Weights of a small GPT-style language model, trained from scratch on English Wikipedia.
Size: 25 layers, width 224, 4 heads of 64 (2 for keys and values), MLP 896 SwiGLU, vocabulary 4096, 21.2M parameters.
Architecture: rotary positions, no biases in attention or MLP, untied embeddings.
Training: a variant of Adam for these matrices, 446M tokens, 6798 steps.
MLP neurons of a small language model. Each row is named by its layer, matrix (gate and up: input weights) and neuron, and shows model dimensions 96-191. Each number is 128 + 32 x the weight over its row's rms, rounded and kept within 0 to 255. Numbers have three digits each. A neuron's up and down rows have the sign that makes its largest values positive.
A block is one neuron, or neurons of one layer that tend to fire together. After each block is what it responds to, as a language model described it from the Wikipedia text at the highest values.

L20.gate333:132142149142124113144133151139149135091098147047072112172154134065149156085105124091158138162172122157180086103148102044152128150114119163094092080107088171139151086088061119058172155062102112134117083113101125111081096084115142096161175136102156148132120124152067134172129075124156186167
L20.up333:158145108171128081146140146116166095156102159072099123168129089106105086103109118116081126119147113153123178139166122074084158129111143133125099118134179134139075124170128185109196123114150133147137100120087101136077155126073192119133195101174097099156117162105137169083121152093122151080
Slot before a verb. Auxiliaries, conjunctions and relative words placed just before a coming verb or participle, such as "were being", "tracked and", "who", "also".

L20.gate119:214162127148118132083146159143138100125116165113175149179127088088110121129116138053152085172169129129133115108154114100159159131165144138150121119096115141180120125134115150109129172105109115123127125102138143120067086040126193123156136112196061103094072170094104112109148125060149189082
L20.up119:163139092139120085110126143165132115140039118136086118153082117048103116079146096091138095119132109121110102125172098122112176106195086189093100153139142140106154141149138140072155126127098131124139140117136199073212109081124138144176159129194153148156146077172087103066174149142080117137
Pre-verb slot words. Words sitting just before an upcoming main verb or participle, such as auxiliaries (has, had, being), adverbs (then, later, fully, subsequently), and "and" or "or" joining two verbs.

L12.gate600:083166159128161136113172181169164154118131139149134107110162142093146141130145134106110114107119145167145199137123157065146128129150030156074130095102113064105106082131123086158203112098095148179164154134137136107148075066135166073127142157154105113127132157098156142080108106090100100160
L12.up600:128111152069132105175157130133174109141107175153197154139137144116102107137108126220107104156089187128148136163174164114103091131145138126107142164176173147141113093068094146148149126117146167144125091166165109148162056153174123135075106122142151154115116164124113140083128066109117126185
L12.gate657:112128149092184108061087155114179088121164123171116108112183110047109115133132133106149170139111108172105152045105109062187116114126128129122094114131133056150122083176108108126196116116117170160183120119110151110136119103098185118103141122135168065171129169143190128110139144085152096110
L12.up657:129158130155144145115175113128061101086097121145152048164118124149165039130106111098107119144109121108090112176119075150121083209116138094117157110152147103085092141119144108141180095125135117120136107103165116152135124134194135133123121090194148175164207223106127121162174113079116138124
L12.gate788:163169139057152112135127184128179124125135158147163093191108094096124083087132142116087132156125124139123095110160080122217184130134152127048133096159111127138054103138161149172104122154103113098151138116134133145097121167157156140089138100120132058107122145086106148112177121128106138191
L12.up788:091140175109122093120131106115125150086085134138115144125155184128130113132077090150143147097123081135123151100139117165084126134098143116116167080178126080149132107121162135145143165131121172185133177065082127060094116070211126174142179133154156154131172172147122233102032145105093087064
L12.gate803:045146158099151088096134140156152175088127160135114091133088088093123139161140141102104183140118136119133122118093109123143141171148129167166113034110070118194110118122164128086153106175148138083118174100087136089136171102175140149095186096107097090148055111107106141145163114136078095076
L12.up803:118145193084169111156086162116146057126073113176115182086174133121164074153123083129118158105133028139094129157136147132059151123079101158102181111047097124108072168146178136150173156165134144100197172168132138114099141131102151152097177143199117152111148133111148170179132116116131157112
Narrative main verbs. Main past-tense verbs or their endings right after a subject in biographical and historical prose, e.g. began, returned, transferred.

L12.gate219:114118185137203120142134076122144107159114079094137144083130119185086152147139185105142148113131163139128157113149109101188125169164114112066105103159138136128068175104082099079110131135067146143227125147193124050119095105147138139087090134183081061084168132244135144129115179142173069144
L12.up219:126158115172169121111153089138140126074103097102189116079122161123144077098145116142194142174120156143127150112105137147123115085119150136111082126132166195125139154101129142179102172119102106155103123146118165159154080120111160154166144157158127164081138139159165161140119149176121095090
L12.gate224:109186123143123136110125073151112167120134133096119042229059072154161145090159151096092125134148108152128169093121131096147188125140126125072074146158118089157138146167120130105155147144123155163159162177161175130125109133060056073135100090149016128160179080186155126143152145120151106080
L12.up224:151156128140120100136118096143145105112173109139138117073182116096161147130112129129073092096194163057159122116150144207206147100151137149134106133150072115141090099111084179174194106108106089135046094148170129160166099114116142124089129171107172140077109150126156135150077134089140095141
L12.gate454:094163098113150113122106134087112136095117184116159147107096115140131083117175099170158098116132141156168056069135097113153178152115142139030097082090099141179125066154104105081151096149096126136157122156129122109105131132092124063108105123162110110129163143037115225120153152179098186126
L12.up454:128094154123101128142170160138158164098040171115116109135165179123120077107130098115147151098132175143106122110099146140152141026112178140099099164137088110084155189136107179105096109097184089162118155145096148121134143127111048115145145181120135104142168109189086140136079125109101113172
L12.gate651:035133139181172112091148115153120108086152114149114114150164071125128128094158122158106129128111117120101147116135122112169111114167055144111129143152128106166113104092123075135147131096126117091162181160160131109098099098070162173150118092126180116131097090148102101132123175097092168116
L12.up651:078130077098166163121089116073109126135144128155136164130108118084136177128130231122106136104142087193125126152098103148093155117164115123125106150116138130148087183139094131111152163088077089093125076139127168116145130157107134121157141155106116171117146095084123189212145128154202094137
Infinitive "to" and verbs. Fires on "to" and on the verb right after it (to cross, to meet, to fight), plus word pieces that finish verbs or adverbs (successful-ly, rem-ember).

L5.gate98:146116169156120130131170118101183120071141169067177093138140124105105110090111132124115088109115118125112155064136081125128165140168096109112091112114106106169179109119134136102126150112089154126143154084148091133084152129139142116110157205125131113122095191146117139155125113071143151147
L5.up98:093097104116149152153125140118078117098150119146173088153179105126132117182164122071116119135100134196172193116156106128154117111126074133069051102085114150129159137134099072091130148087114147130157140135115088193057073108160080128117136134079143134123136120118081126112115105123160118098
L5.gate226:142161126255156065143059160147148153114209090131123126154114151117125083184139097088177108140116157120118056110149187113106136168100101070115146132179077162163099089108193120117114167095159135128147148157109052136197153119167148096120124147178170116131104129157141117098190110102112085114
L5.up226:105156170155161165102138083085155134099121153155113088158128153061132105118084155157131104122102136156155171157152170110183122119095073132146157158131107145155141051149155129109134146126153109162098182160083098122152155152132098155147105081126122186139080086114132148170133132057171168141
L5.gate246:116182083176148110138084147114124126125079165111118069107159130115095134127097088120190114171137098146126101214159084142091161170094132111126141181145159135185165193126115145122132157105124153196066159187142164125130170164123145122125107095116115097198091165105145081089157151092123149146
L5.up246:087159102095125132083147197190117177106138158099132130121146108107116155125168117148178151119107044070090111148085128137145161136112115114152087123118119149120122110142125126145097099107128101150168121126168118199099104116132186058155117153131133112117085125135101126168109171142064100131
L5.gate304:057129141050131126111108172132084155163188164082104131145136141088153148146198096156093062105107117087178112174123144135140153061128117100037112146181138099124061072108164135207135098128140154170130087115148100166138132151156169118170188137161086111125124065156087092154093160164100125128
L5.up304:188134109168110103155111094101146110082077134099085118078097134110120113106164107112174146133119183185144078109134116124127121114122163207127112137123071103119160147080094122096114110144117159154119089086194137120093082111144147166103158162148091076115125147078118099123115113154157117094
L5.gate356:102104102120137100137112169149193104099162183095205168172121156119133082135165159059148109157156097135175127148164119171121159123128140155139125117179133108137172155157089067098172164171147124129121160153187118117138083091132136150104090134133096114134184148118145151094106157078088107107
L5.up356:180132129148109151104178128099131140111114141121122114109145140109153166151107106120124116085079118173145154118154148175149143111170061114185117116092184099164106036107113088111111107095123099143138148131128102114087069127140162163102095131111134141144085108153108146111151103157061156152
L5.gate425:122176149145099128109163132125159110140152124119106144167111130085123104132171093135114072081164170117163163139099180121176156184153145125122131103098174121151104099094077106115092150158122093075209168117165173080157109128161133146092103125183156153111153109100111153134088129124143107081
L5.up425:095097131118116191123108156157105121105109136160114168159142097181051135162104139167108126129056125151124160184140166166163144105166058176122083031173101115107118074112146088094150145088138143077147165134145118092131133100197133142131129082151126102119123152159116175146115128134195119100
L5.gate475:067046131117133134077146171195123094151137114082132112108106122135101137130117109087175149089131110116067105088123128107150169091158066136092148128109166085189122118136126123105181130120034163127142165139066163182121139143075130139146075148114188151086108077139135174122087113161143072112
L5.up475:084087109088100125118074092169109168127133164094118158100154124109117124110183092127180157131096131110141097119095110129124121103111097152140157175114162103124116132148157062135137109113150087145075082140148117074094102179157161220134128146111050115134151096084099120176160125113124172170
L5.gate482:121141120134122144171114122138136100098070130132150099137155114131219100052167110064160096161105156177100144111134170141130153119134127129117097166150145150166110129157136090089088132189098210134154147111139123119126134157129129171120147155127156147093074131101188183144121129053113144071
L5.up482:165114125174108101128100118127087136175138110154065101117151145180103135086128151117148110158164116091059132132099156175138108119119152146184134161170158094151095143122129133133134173133076085129114171173144130118106102132104128105132148070094092112107094100173167157133143158067097112108
L5.gate494:167178080140107141107155147208164086083214155102118144136151075111152132219134120176081103170045101090105104147137087124144107068109122107074119068147133161170114111145160139120118114092182170113086091113092140079106084084128141112125129126154075117142077168132106165159106191117123170154
L5.up494:093119128166117067076103093154073086124177130163154116146109156116216155085149142129116076166093128135143106110114151124177155144171087102135133086148104085140119034128077093110093085169172108092143132106056143183153104093150099091161147149135123090185139074138077194110163090104115098123
L5.gate601:143092127178147088160150125173128092126115146114126072184160112099160114113137126127121108144107183168108113164113115155148201098156073136115114140158158102149124103118094117087134113094046154150063119170154146145167075110143166151138124120144109114136067129178167198147103150063140075155
L5.up601:153083113185186140125133146162146108129109122127161114128184126102128133096119130139158070148092184138116137167115124153150223078130093145125168124128113138162100081101079126110139087096072125143092123159126132133116036097146135135154151153133087121110086127176113196152117165090088089148
L5.gate609:122127088148180132164170157148159120125106138145111147125165133174127066140059193119132116156138140144124146125104103125155125094089134102141119121135202115114153124104136082134144059131134155122170120132161159129117163132089078116137047095089078096102119073111199161154204138112119149170
L5.up609:110137105143110121114117100159148158116092164120135108132103143111164139081162098108071065119081149150177113130171144108131132093092060149069151097100102145136079147095052072160122050085218155075105135103121084098137145039120148095117092137133123138114109102130095126126123072059195167117
L5.gate705:069174136153227117116133170081136107170120121123174135111121140163155179148135123117149142152134117090144161130132096121116152095134119080117132080116087080112147107125107124131113114115130178131121146188087171126182109159114146139075109104108158100118165148134099130149116098132152133101
L5.up705:138059093112140069096159107126146151111156138120144117155093125113136138112160134158136093110094147105082114170165088166099120161134059102126124141131096151186154113113097151092142147123059166104085113193075124134117099108122125056167157132123159138148158120120100121152122172085121097180
L5.gate717:104143096140162113121101192121074094138144182106137109130130103053133124112170175121130061087121140103114167158129163170162192098196103135126156089158116159154136109142115192127095149102155194119109155169125114115165141161120084113127156155130129132128052127183135202133173176054213108097
L5.up717:123110182125116046084135102124145150161146045101101132179143125137131130146103073215128111056093247134136129132160137142151131161127114039102085167151128130138134142104114110144103085039140124107173107089094099086122145131200157100128103117158163164111102102116092158162128133117078119161
L5.gate787:121105118152174104136174158117157114122186132116117127102164141139136152105107168124126144092192178087136145132179198136112157085105155097148145118129122083115127085115134131147129110083083169078074094150181145136128122113096112125131103163169094086170120089149144166111167119170180044153
L5.up787:156139080117082188174072130147166122120159159085211112158086141078189067076129105080177106091119172136093125120126135155133151116170174192141097129064118176087096124137144123086106137088140191140107100142191114144085160097086137124155179087162174112185118122121149147139138113142079095161
L5.gate815:104124100139155142111083124169185129091136110097125095083177091084128092114134069066160070089167167130177160120113081134094138135172135116083135108176123162168152097092146104112098098074107129154175136182095144145126116127151187122103141129147087137134123082127099098086149175135129124106
L5.up815:110116120168143098088123117060144133164113123161068129172126099106113153099110140109141104188150096092128138115217082120141131140132081114096102059112117155131179136108109088156102108153141158126139125195072119160115131204095125172118161082106097126098142106086156163132139232114180079113
L5.gate817:185117095167123136153130119138158109122119123180110111122124133094160080098106101109152101169168154172168098137149078111138125119088082129114096112123123086115087123145164096119102126121139119139094180111131127137146116112149150197073178145095054125115105200174092087104117153101096115130
L5.up817:140146141142147140149108161142137141120106092130118141125110159178175127185130082117170097119095098109095122078148094089078161127149108131106182142179114121160126183170142087109139198151142129138134061139100107110113075133174164159101113138097106193124080112111117155121153120126129094128
Adverb endings and adverbs. The -ly ending of adverbs split from their stem (subsequ-ently, frequ-ently, init-ially), plus adverbs like also, now, not, often placed after a verb or subject.

L12.gate21:089158146125133130130095209151145161120140175120125156124178123020101126147118037111072089129151129100100166131122128138159169151130127107073103124118174135164099166091137121133137110145135191151142182147144129098111126168099173133140135149128129076109152124140135105137183135134130117152
L12.up21:102128161190149111097118143171131119116146153092118102135138097118154109097052122135131123120099101125125124123091168095081181124076073092151123099082140093167081099121185114154112147122132167102100155141143141134166101101113174180124134116090133106116114110108126167192175058081142102151
L12.gate181:103167149169134136080120110131114111167093131113132140124157107098153121209167148149166068120091125114146100119089120133109231147124151159046062087137069136179141114109139149140125164140126115139167165145139109148151106154116124149120041109144071057185147117141169109149102066085128109106
L12.up181:136164169131105125174131124133139114140105112121142138120096135088124156120113139163173136142108105098138126116155111111095139081105154145109124139142125143144153064123078124125084132070144115082110130085091104117135131125175131132119068128092118103125104105057122145150156107195086155223
L12.gate561:174167105129157091091138088113171106115148089175170067116148094120136154163176152103147119148130172150123088143143135110177197141091110159102122173095173161130092096153122164098156122121147094068099154083132147100145179132083113112159161162118104108173122130091122141139200099104135104129
L12.up561:167091166095104097077142072122093131114146148135137166124123100108133166134135112148119099178055138148170148122122090139136191176123131148135116172103171113111143129106188109133133166104093133126121073183148116117156141147071119143166118185085150135085157162098050153120192159102132057130
L12.gate621:106142151125124128018125097133138159108114091083129137186154079079110128170124103132153094125136148114172133159113104156164166143119115079110097137159125086141124142110141141100095152104140125156116111111171152150135176131097153151117112142222135158136129151129141113162126116083143079123
L12.up621:137131161135094097141122071165090141144086073140147086105163099123141173119123101103117075146106138123076112106133158127172142157136140136047169136163135116192107114131139114131102156023116116086084163167084109126145184172106111149156128150114133139110149164113148127173119147091059137170
Adverb endings and modifiers. Adverb-forming suffixes such as -ly or -ially completing a word (locally, commercially, subsequently), and standalone modifiers like also, more, very, such.

L20.gate303:117132159094145144182136135186176109140149158139099157097110107091121120146147138142152066162158127114132143156062081159124128103161095111124092141114075091090111044180132104130139129130091107201098099122085128149147073089102085146129112054157168137170133078091134136064196135135114142112
L20.up303:116132149181154176102145133117130124071145128147128140096096128121144136087177136138159146166152134128127167148120159134110145057091106132132135109056160104119135157093076083129158134078121073088106155142169119095150087146161030174119078131108162091108142146089149169115152140128107054061
Time-introducing prepositions. Prepositions and conjunctions that open a time expression, such as since, during, until, in, to, end of. It also fires on table cell separators (|) in results and stats tables.

L5.gate6:150160143163131067092157170149174141115174127049152144208144098086140151157096137101054196086123141134130173171107107157134193120162141152088088105099156104140164116174134113098118103116052156075167139159109103119163136127145143104119163116202121161120086148086096140108056159136121152128
L5.up6:120107166123144072079125139153176108146098047177095151169145125106112135148122088140082156150152178101156137087246173105154162120173145115104131173178097112147103136143103101114097096144118115121171152145068053125142178158156140087147128152159164110076080099090123107140149126167099108078
L5.gate75:167170162185144101119118140162143132115093108112117087094148159158115130146105098088119156141186125179218141144111148078187118173148196167144106069123108120148134128128143159123123107116184097170105098130109130154101091178117035128148158092142125079093061081143084104095150173119097102144
L5.up75:119164173077047118118132141151155230148152123116113157108136118106088091194098120086055092100159081153094111086144129121128082096094085149162071107104108151149079109121123119176204137115121132166163122085152181122131137200144104136116137147102143123176144130138103172112132101133144079164
L5.gate192:096128164178123103135151132097055157090165126073099141122133130145161204098157177132146206164199163109145097174134146139113112123084084134142140086184131167101112164133093151109092093128129136129118100135102195099143151141067121167132119133125186081122148131087179092191107173080133135087
L5.up192:122104118182135073142131091146117062115189080125130165108139133091064173064080129181086083145153107102159132111147154129158112138136166135104135188113137116174146094104144175128088100053079124179099074108149126127130079115147138111117136134124129133116132107127181131102124119120140209119
L5.gate216:131126128129152083130217188113134134147191084116116117155072132162160147131105150173152063177098119084159058148133090129184174107180122169134145134191160175111172122117082098092106105164148091145136116139073147145112144104073148078116112125169107125157119203113181117174158162128165150070
L5.up216:171140145111131123157158100185115130149129098152200132066114108116122126067144116146086152116113156075163183142138052187123191150141138097091188074114149086096130112122084135087154089175119179167158059132144138159082115131133086116139104096139137157129117155089091169119150128138146053059
L5.gate225:148096101161167088163136137229142231131129120105203136127162071146178099188094103131151075158114167114156089165047126116105119131094144133134109045155160162165192107130121122138183115134156032099079140135147173091126106089161151130130132104166154103146153200091136114160184104085157123108
L5.up225:128101101116171131193131154173086104129185188114122098118129119132097122131082154158141117133107093096155117154088110123134155099124181110121138086201127151131130057100126153140153111138119151124138163159172130170119143138165118105106125164088136064098139183159217102117122061116091095188
L5.gate249:125147207115143136124128143102144151126130134155118181161157121137083125121158101076117087194157098071185143095135139114103134121115156059122112117074153124085136144152094088181111116071137118213101128072133181205146151135156153111111066106185117125146157169136169121050121105074142099150
L5.up249:205107127086119138136135083155134096091054155138170120167099087119120100120133146155098152156146130139130173103162150114169105108114107102112092143181172155118147057107091111133136111138114067160095152091127120170131120129141089123140123108108123172139039077156100109154163091127124093192
L5.gate363:072046084139170138103110107142128062094110129115145073113080114072104141199145104141147156164127126118151106121124093154045152090151114117215131119202146072097114155135073144087128120131120108121057144143092170155185168119163083156055128142102132097162107127131173155116142118147112100098
L5.up363:082093118198176137105179165066073101096074151105069163099102147127122160143073157065124146133084078094177107186170124144112143092118105113148102096111122171178117129156196180103118171128142186148178127099103155115100118137139094139110169157134130115125135146076137085134101089153134089167
L5.gate374:175093127120133145107132118140116153136127196102136147164104130097123137134151132091126064098116086149137124102158130125134137103120080135137119112097112115190080102096110072102149082081100092097151209153106118182078175194138118100130132104109161135110070197207198079184107152115132164165
L5.up374:142126108142168146095163176105084077121157154144063151161104145163149129088121171047092124149132102133163109099122109123195155159100125144121084157145066164117116149095149116122149128101085092187092200132106162195097133137111152110168134149120134082146158143130183128092157218087114112127
L5.gate428:127140119114156130121171132107112145115154101085143116203105117107112158139062139129145184128128121090113095088118140108123124063165178172117171099189135183142127136121115142138096108102147161080139112146125103099066103168119127127107093087143113147166141241130107092084105204120093166125
L5.up428:170081105112142131133203191114153155084092098097164062096080108143129168174152182210141163075111152149145097134115139183182131156128063108090135142073149114150164118100124147150153136109101166120154088159109190129152192087142136111137124159135184192109099115119134175183133134153148165145
L5.gate440:165121181096134129092145169150159188139129143112174106142108097136130176115148124182128055096082103099081107140167147148102089133163117179121128056052091156131086090138106136086115106012164106093114117139130121099142139149127157126076122120154183150140111160068121112141156132101181122083
L5.up440:108113124130152195165139167161123106141087110140116130125096149142114128126153182197160123117126111122127073092014174140196090152114173154134133172102139106142151060097169209067110071127098170164165104083153150139093087107128131124149118110084080153147058127081136156184188178108132192128
L5.gate617:147097123114114163121159131144156161145124135110199120136123097135122116115141114136101068076106128122160141069153115122086133119127119099115098133080085114113198069109134146080065107063085168115096092095121179086136101142155102110119093061095113169119065190154097158100118127142172167116
L5.up617:153123121159174122114140202187136118156157137053141141118135102086098102157137060136102131071103091133093138119090167121183150158177142132123115113132132167203137109135170157150118189136149136088146154102126126130106124153096115086084142141141138167118145119118128210134171124127132090155
L5.gate698:110158142182131074088141156115128181159127144118149168165137146133102152106083174144117085131172145167120157051112110117093155082109151064109114147112119083113075155109154115146114120146090149192147146124136182134117179102136119138110130114097119132125066123138163076153117117148122151136
L5.up698:109094149132160061096148113108165145129098088141103165133177121175136106174155082124184118120172162152107144131175143114150181165089122169103067090095068150136053146135087117143094093056193058114049112124087160096094124133146077084170125102148143174140099115117136130142124102160110144116
L5.gate729:157123076119185127102142143143154165162078114159147113120143140088189120141106166068159132181174123110126152097123157165066103160126132102121105106140117114124102122097118090153131104171101118105085082182175195181121130104150142138104144081142181089141183108092144152117121106106108110107
L5.up729:082142146151108163105108128112094087132116102158109149114184153198113157109164121164066127152117141125118157146105139163112146134083100162156033110124095099172192108107153172077150135091063128201073111075151143149121178136128078148163097143065122118112162156179151087135130130117126101143
L5.gate751:212141124188129090128145160185135130177188109097171104128113118122123095122085143116131123117116137098182166154052140096155149172179107076141179114075110117200176116128160158097110127088145163118128123173127095064125081063126121081127178153143163157132135185135098167143160114132114158119
L5.up751:152157137157099132135180149151102109136168136103132112123071130142133099121113181134175081070098141126192094083158087126173140116134151072163073152117114123180148065102094093112097130124127103145067137069090109127156123074094110108152105138108113140121068108129128172098148116142105146145
L5.gate823:118159086158089110124117160151107155108130074084194100105162107067185164088165063107119113171134095089120150085147123112089162149121102188091112124092080042126122119122098171108112153118144192140053112084146124128130154110068119132105125159136168176102132108160126204121143097087138098134
L5.up823:160171146097164106152116153099160126175083146116099124095106081093086102126075065131094120142141115101123138103090132083163136126066089125130149157110175126181135136146110106158123078161145112192154111195100131162168133167204099142119082076122141161161135073138178077107100060055094109158
L5.gate854:090101190158147091114111151142166114076125096122141102178120080117172117121124184133115130143095132182118131101150173080179124173163111158085100137122128145162146152138127083158102106116074178114049114149112122120112116054124160174080105118167099166106094191105113158169126121076177141177
L5.up854:112112188156123109123124153072124044128108099146117105159133159150177152144158132154110111101091086179173116137070102129130143161108085129114209099103067107104069167134128122134116113129111175116089116148116124086134089122169081067134064083133139149124130143101099121146105097078097120142
Additive adverb "also". Mainly "also" after an auxiliary, modal or subject, as in was also, may also, would also; also colons in list/infobox fields (Country:) and mid-word fragments.